Weights of a small transformer language model.
Size: width 320, 8 heads of 64, MLP 1920 ReLU.
Architecture: LayerNorm before each block, tied embeddings.
Training: a variant of Muon for these matrices, 435M tokens.
MLP neurons of a small language model. Each row is named by its layer, matrix (up: input weights) and neuron, and shows model dimensions 0-127. Each number is 128 + 24 x the weight over its row's rms, rounded and kept within 0 to 255. Numbers have three digits each.
After each neuron's rows, "fires on" lists the tokens most often at its 100 highest values on Wikipedia text that the model never trained on. A number after a token or word is its count.

L6.up180:112142112111103122123072153127156156135115107169136086094093113136148097136124127133140193133122094115079136132121122098148126101144095121129146158105150134139102121071147165122143104124160139151126123146153115115175132162060076110156105074157100142121183155118119120137126160142122106150110181141115126081129159123117131144170116120145102120128110130099136146108108134089085162131126
fires on: " (" 34, " and" 13, " I" 13, "," 4

L5.up186:120093168101154129143087131106147125139176145116108134155122098112149140097132130133177104102081135133148172106138157125102114119104084123131094158132143165127140160146154121125067138153110126149144067106151118162152194170107175140134118163193144141133117135144147160167136119106164100171117126160124148141133170165115129152162144087115119120134113164087108137133141129135130110165116
fires on: " that" 47, " which" 33, "," 15

L6.up127:143132123119122149110130077184112156096096180108122137171098120102130143148133149161143166140137130128121143133106077113143135113130139120144156132119107112120104139115154153101115106179135115134147142149099115153171174140109089104136123158119107134119137093149095110138092131122137105109090117144170153115152139143177114177153147134125126107107084121106183116152142126161112096125132
fires on: " had" 29, " with" 13, " have" 13, " has" 8, " of" 7

L6.up975:154126115151132098088133151173152125124150143143127155155105134115139085126123153126179114122132113112133173101080118117160151069159100134150142136155134134114121132102115118120122152115122126164136174099088125166164164154118135126178130144103121126108114133118163139122108073145113131150066128108102126075121152108158169123120130148128105128118093126144138121144112133109121123093121
fires on: " had" 18, " with" 9, " has" 9, " in" 8, "s" 7, " having" 6

L5.up959:104118114096121152103105111129131139105139156108122123125125124094117118183092133158113150123156130125093119113126123106112143148114094140100135099138094148158119120141100170095127129066120130157159156115138130124116078090144144106161123144134148173165126067144154130090143178113111103115104147132130092140162136084135157162150121161101139145089160139166088088126157143092151096149158
fires on: " and" 34, " the" 20, "-" 9, "," 7, " or" 6, "\n" 4

L5.up336:108105092157133083165121134111146152136128155124135132119158138114139140080150157133128123134077079138132157154136122093140117133140115094111102153119147118118121132126149095144064143101103143126111132117186119131128116139103162152117079118130132106082125121101127123144107156146140151140104136178138128139137121096117154112133101105140143164122146137116078128167138117101116162110152
fires on: "," 33, " to" 27, "s" 6, " which" 6, "-" 4

L5.up1665:105135141131142120145114103103103120133117117137135169110139105134162115103094107135100195138152142128137085125117124103093176115133135121138076074122110145115132140145105177118139089114113123112098176116078140125149114071157143132152153160136137173124129080127122134141107117145128162123084157137104125101190109089117140130150119135142125165139081101190123135128120120143141172098137
fires on: " |" 59, " from" 11, " the" 4

L6.up753:130128132102173117111176129157115141165172122147139079129116155095142142150136155148122109155107114095160167109082156151091110108111113151161105088124141091126140090116091174100137138109153124099166144143107109098136195140120103104120093153093140131115130101168119106107093133151120132141103147124114140074143146146139137155138177123139101112115127160124109094110142166133130076156089
fires on: " has" 39, " had" 35, " have" 9

L6.up379:125115118148132132139138180099147151130095146109116090088130129158136160128153103117139125111111134122165118148058109098146130162104094138132155130143153116108113131107154139110093105097121128166091116099109083106128136122143158080170079163150111122115147125156141150108084162171072109114098108148088133140180137116120157148141137152102169139135113116095124126145155116123133127114132
fires on: " who" 21, " in" 20, " 3" 17, " that" 7, " 4" 4, " which" 4

L5.up1245:168128124142145119154152150156137129129148105104130105139113156115129177113153146074113117120103123131111168095102122141143134142112145129167162125155139162094145059129123112125150137172113102098163182130105090101135163180116157148074073137142117120127132107192124100098131095173125129135131141131136117129131120122141138161146112138143147121057178128188112117125098148103144109147129
fires on: "'" 28, " its" 23, " has" 15, "s" 14, " is" 7

L5.up1262:114134090119137140129131099127131108137120175102105145149140186163151114084179091171123103119132134126127164137097121139102101112121140157146098154165185104115136116160139092106123112110123093099156133108136082136104160140145082128108080167147139125124124141128107088123122145136127131157123112141121099120156168145145123128172124167143096095102112111134122149171114128114120108148098
fires on: " were" 31, " being" 17, " had" 17, " have" 11, " are" 9, " having" 8

L5.up709:112138118131131122108140176111127143143103102148136140103118160132120101146118121159120168156163110104106138095100136108111120101141150098149112122120125111109102102110150134116136149134116134181103137163115131142121105133142106141121122130080155155117121132129117113121155110121160119126159101140148138120133164128128100102161148127119103152148122083130124150116129116111113129138106
fires on: " and" 55, "," 9, " or" 4

L5.up241:157116121139123134178142105129120093134132154137103133129126165145104087165087127131126111130114127121119106138125161092153158101119133135124101136111100123113090153150152131137108124129095123156136155127147125112136023119122140063148134137147171138130137133128109128123100114094139114101068098184140108141140113116136133130120147125124085129159115122213136160119129076151138136062143
fires on: " in" 33, " the" 9, " 11" 8, " to" 8, " of" 7, " 15" 6

L6.up929:119113153121158122127115118128128161064119119136125155105111120169160119125104168115131141118111115123141139146116163147112097095153110152171127146148116179140113105102206102110112138155136143125114147127096127123141100101159150089144088116179147140148124097102115112092125158140155158108100142145138110122122137086145093149083158146145126184129151130114132054129113138108124125109135
fires on: " in" 39, " of" 30, " to" 8, " at" 5

L5.up585:119092133127120167121127141188120097150126103122151141106137151117137160108129111113135179145057130140145157126128148127130142173111093151137096122116125088072112116104133116130121141084113141168130114081143109140132146159093127167137115153142160121115148138140129143120135112121140100098100157146103155101188151146084105165116157115124126129106116135152057144128103108099132107122126
fires on: " (" 43, "-" 9, "," 8, " a" 5

L5.up531:115142130105128089153160139121128099106129104161205119114124151146119131113130127173149120108139177093140121116096197153129137086138139106095124103122088105105124111123139169091072113135102119100092191176137113169145119128111120137144105163124137139139138080107091155121084133125087129153139105096144168119148131161112109127124157133155132149139105128171125143142090124125160100115121
fires on: " the" 25, ":" 12, " it" 11, " title" 6

L6.up435:093177130155141143147133114132098077103130154136149117129146112170124092155120113101149110122150114169103102152149127113101170125126167168149168098106124137089091165123111090101100127137101147109144141129132112087104137114134121128115145105091142174186106100119141130095127120114117128109147135120162117148108129143181124162148104141143101125102120137099111158143166128079175156164088
fires on: "," 27, ")," 20, " and" 11, " became" 8, " |" 5, " considered" 4

L6.up1780:125113163139127142162126139089129119127112168098147097136113160133099070113191137113112117119092142136079107142147120162124090139082145111154095113106137143135101168142139137160116150186113118128107120106142118119143137089112129113157137149188105116149095121129161128115136159123128160180152115136138152155098107118164093128151119127094156139117119183159132143144109061147170115146159
fires on: "," 38, "'" 17, " 2" 14, " and" 4, " re" 4

L6.up1646:119107129134143121150162133095167132105137112158092102129155123133091132100088129133140092088128147119136116118187120116143127127090135130084144157088160155119104096175153136136094112125138198127128092115154112099116104132150152129133150099104142125146177114168139130154120113100095104145145103118084126151161160100172109126160085124102116132107139093132152132103159114157121095159130
fires on: " and" 34, "y" 9, " also" 7, " his" 6

L6.up888:164114105122175114172133123121110088139094104148150120096122125122121160130162151102125111181080122160108141132130128142129169086113116120153119086099065118124129116108141143088146159136118110115108102158130116129124174157113145124111130097108134160113131102113128115101105118120121111160093181091124145135121122061148140143128125100112187106215097159092111099141116117159160169116154
fires on: " at" 31, " for" 12, " on" 8, " of" 4

L5.up573:138131093134087111120086129174130110181106157144134137119144113109109089133133118145098140134132147108146098112114108100116075099131140159094152130118155133117132134107113137153077105138181126165113151114152118113178137081137105101115099132129153130095124118158110145132164140097132116145130110137128118099091107098139132126197176126170127158146110116117082146114142133111119137133118
fires on: "," 30, " and" 9, " 18," 4, " mi" 4, " /" 4

L5.up750:119101095132130101152106088147194106170141107145107120138112088162132112102150147180138173119096126157135152154158176168135173152133122102133149140143094163139094147110124113101132139133154158161144134137141105135164107102108138091129116136094109120113149089075132138161115122128123143128125170140115141124095145126142120124106136101122104106157115162083140133126109111152161152112097
fires on: " at" 25, " for" 16, " At" 8, " After" 6, " the" 6

L5.up666:073146165083151198118111105135149160108099152109135106144141108119119110140099128141140083117141197123133183147122128149135114116118150143171131114142108131154099132144108118103154143176108133129099113154138130118149158119131096164132105107132138169128112118139138135139094089092139140134157144089103147113131126124126136126149117094120118133134123157163102148122165151105084139109163
fires on: "," 63, " had" 5

L5.up1311:134080100112173133190147103137126125143092132119093125111146125130154083095153148107167201127084132099137170140127159129090129138124147167132121123120157138114126093121139136135096093136137142143119139092156125157108136098099126102135095156117161137115126100125133107112153142029127111126106149135114166119119115152123103162160142156122141151124096150176093149161123088112135106163140
fires on: " and" 29, "," 15, "-" 12, "s" 11, ":" 4

L5.up1830:112096103138141124172142090135159121101119153130109120113115146189156187093103123106103079152096171142127122103117097130127175119142104129185117104110097148113143128168117106124133190157092127109168126135085096072115123126130101121128096141099107125159118138139150187129110119094123118142167106137185178144110150154118132123130115133135146161155077107148122108121151135145169097110110
fires on: " " 37, "-" 21, "'" 11

L6.up294:162080138119108115099125105141136107096117150117118129160152136127086107083119127109105119142089082108155139143147093108129174136126108149113157127111142136079157107131106156126145089165119105109196102138099131098134119125096091150141129107157131145097126177096155138105155144164154118118114129164116109126127140133152168121126110129133174133111135153145153095124142169161110137151167
fires on: "\n" 44, "==" 32, " ==" 6, " " 5, "===" 4

L5.up447:134119093112073143103116122150125143180139157125136142150152123136102114095148095117123150104124115123138138133134125124116145082128129125079138109150143108124146115130179125119124117090151139117146164107136080093122091148145157091092135094141117099112139125085130157131121130158149092089069113172174183169193161126111153125144150131115105129114142175143160091136110106127138165169196
fires on: "\n" 34, "==" 10, " that" 9, " |" 7, " not" 4, " they" 4

L5.up852:101114108082148105147127102115124097123119158126103110093168123148142114127165122134123141136148113142130113164139134140108121135099129145125190103129106098169117132124122119122122134133146135133126105116096149080138060128097118104114146166126121155154102110140135115114103090106158147127103124139153171161125118135161105121107133150129128110139171123129081122093130109124147142122123
fires on: " for" 13, " to" 12, " at" 10, " |" 9, " and" 9, " on" 7

L5.up329:132113099066128074164115102126119112116116166134108152131152138159154117091105127118151160128156148092149116134106161123162139127162086127138115131116142133096151158121093139112105096159121082147109146107101137132122102108130135125163134076096150160134128139107151142136128094156128122154151171133162174112166139130138143098111153128160136065146124132125116121115166151143103112091130
fires on: "-" 45, " " 23, " |" 8

L5.up559:137077106105081110155115111116177099122132152130124146091167143129137098123130118079144152126139134140118131089117173147146141078095158127123133110148121079113120125094102128141115118149117106149091107121133127104163133111131140083136127121111103116111096161110114115179103139116145126143131122141163124118129119138120148159149116090179143138141148151129100132145132119147065108135117
fires on: "," 34, "-" 19, " former" 6, "/" 4, " and" 4

L5.up721:109110148147169095128112116128154179100127127115094110116123094100158114123115070108133171132117092108148109089107095144119147117112129077112121110176099145134119129153125111129116161156143154127133117134163141076122128077102136145148107096106115156115146101094174168132159110115133153134123092144140127123089144159158119143140127137137125160150077131134114115117132143154127120148106
fires on: "-" 23, ";" 19, "," 15, " to" 15, " |" 11

L5.up884:105118122124149082128119148139123133109081117084114121099090167091128143148089148129139103194153159076148114119099081168130186137115122177150095137136100098125123134129116139127135139085136138104145082157105122115130123122133131123117131164109106152119157128137158133143140135084165149108157091113129149123116165142161135130161150152158141143151166110154084136130133104093126135121161
fires on: " " 41, " 1" 16, " |" 10, " 5" 4, " 7" 4, " 3" 4

L5.up1756:143112174138154132129112103112117132138122086110122119141104115136117172126153133162111138140122126126149106163136147146147115147145100127113110122135127107168137175133073094122131137168139159120084107148124124099173141116125132142132117150066144141141117126099079093101129141147116143119120102128168100149100090101192156111112163135088146150154144130099154117142160123108129075127124
fires on: " the" 39, " to" 12, " of" 7, " from" 7, " by" 6, " their" 4

L6.up1038:157109147140121116089109124107158127101105082117155107136151090133112099161153116087114160124099079121173146102142099124133142103119139140153114149132118097119087114156112171108128102179132174168111158128118154133151135090126136099140098165120131178154147139105141146109144102140166131160111089153151108116144123098170165139099122133110113177150139186111113121136147114117133172143145
fires on: " from" 27, " of" 20, " in" 16, " that" 10, "," 4

L5.up1579:110131138125133148150112149111132115141114129107115094142125146134161148149116083134156116121132182171144143163141102131136110108108171064117099157130109121169129161105145163103154125113132166092076127116148118103116172180150160126183156139114171128126160145131148121118131127112093117167152088103100099175123104101189118151126144129086137105158114163114128171148142163156119096132124
fires on: " an" 42, " and" 10, " |" 5, "y" 4, " T" 4

L6.up1595:155117112095091142114149129116117144124129131093137097150131141162097150088164096139119159170129119167139153124085124170132141135095072155119140100115117147096138103110112119136107167112117138116097121133142123121104145134144103117151161132177156106125212086100154149157130161122101137111105138097108126133158157127094143164125118126160159088138112125158076128114109115117149119120138
fires on: " as" 35, " that" 15, " which" 8, "," 6

L6.up956:127116134113088110112127110174141131085100163103152153092113140101118162081145138139132079104120118176152133152101117127113147143101116124151069088123122151065116136114125112094148139149112160101138108133192126139125103153117130099137132140109148097130161114128117117153085118147119167129127125120168146107125131098155111145094153124101145176134104117110143108128178123151163146137106
fires on: " the" 26, "-" 21, "y" 8, "." 5

L6.up634:140095128166123128144087133148193111082123152138137093109123147094168189115164148123135124136093103154157085125116141155097131097101137131148119121185134145102138141149105155141105107183117150123154115121106101078094134102135163112152116119110139114125132139116148128133113144113118172094152070109131161148134097158121112108119092155114106131087131128082127183139132157113142135118101
fires on: " G" 15, " R" 13, "ing" 11, "'" 10, " W" 9, "ed" 6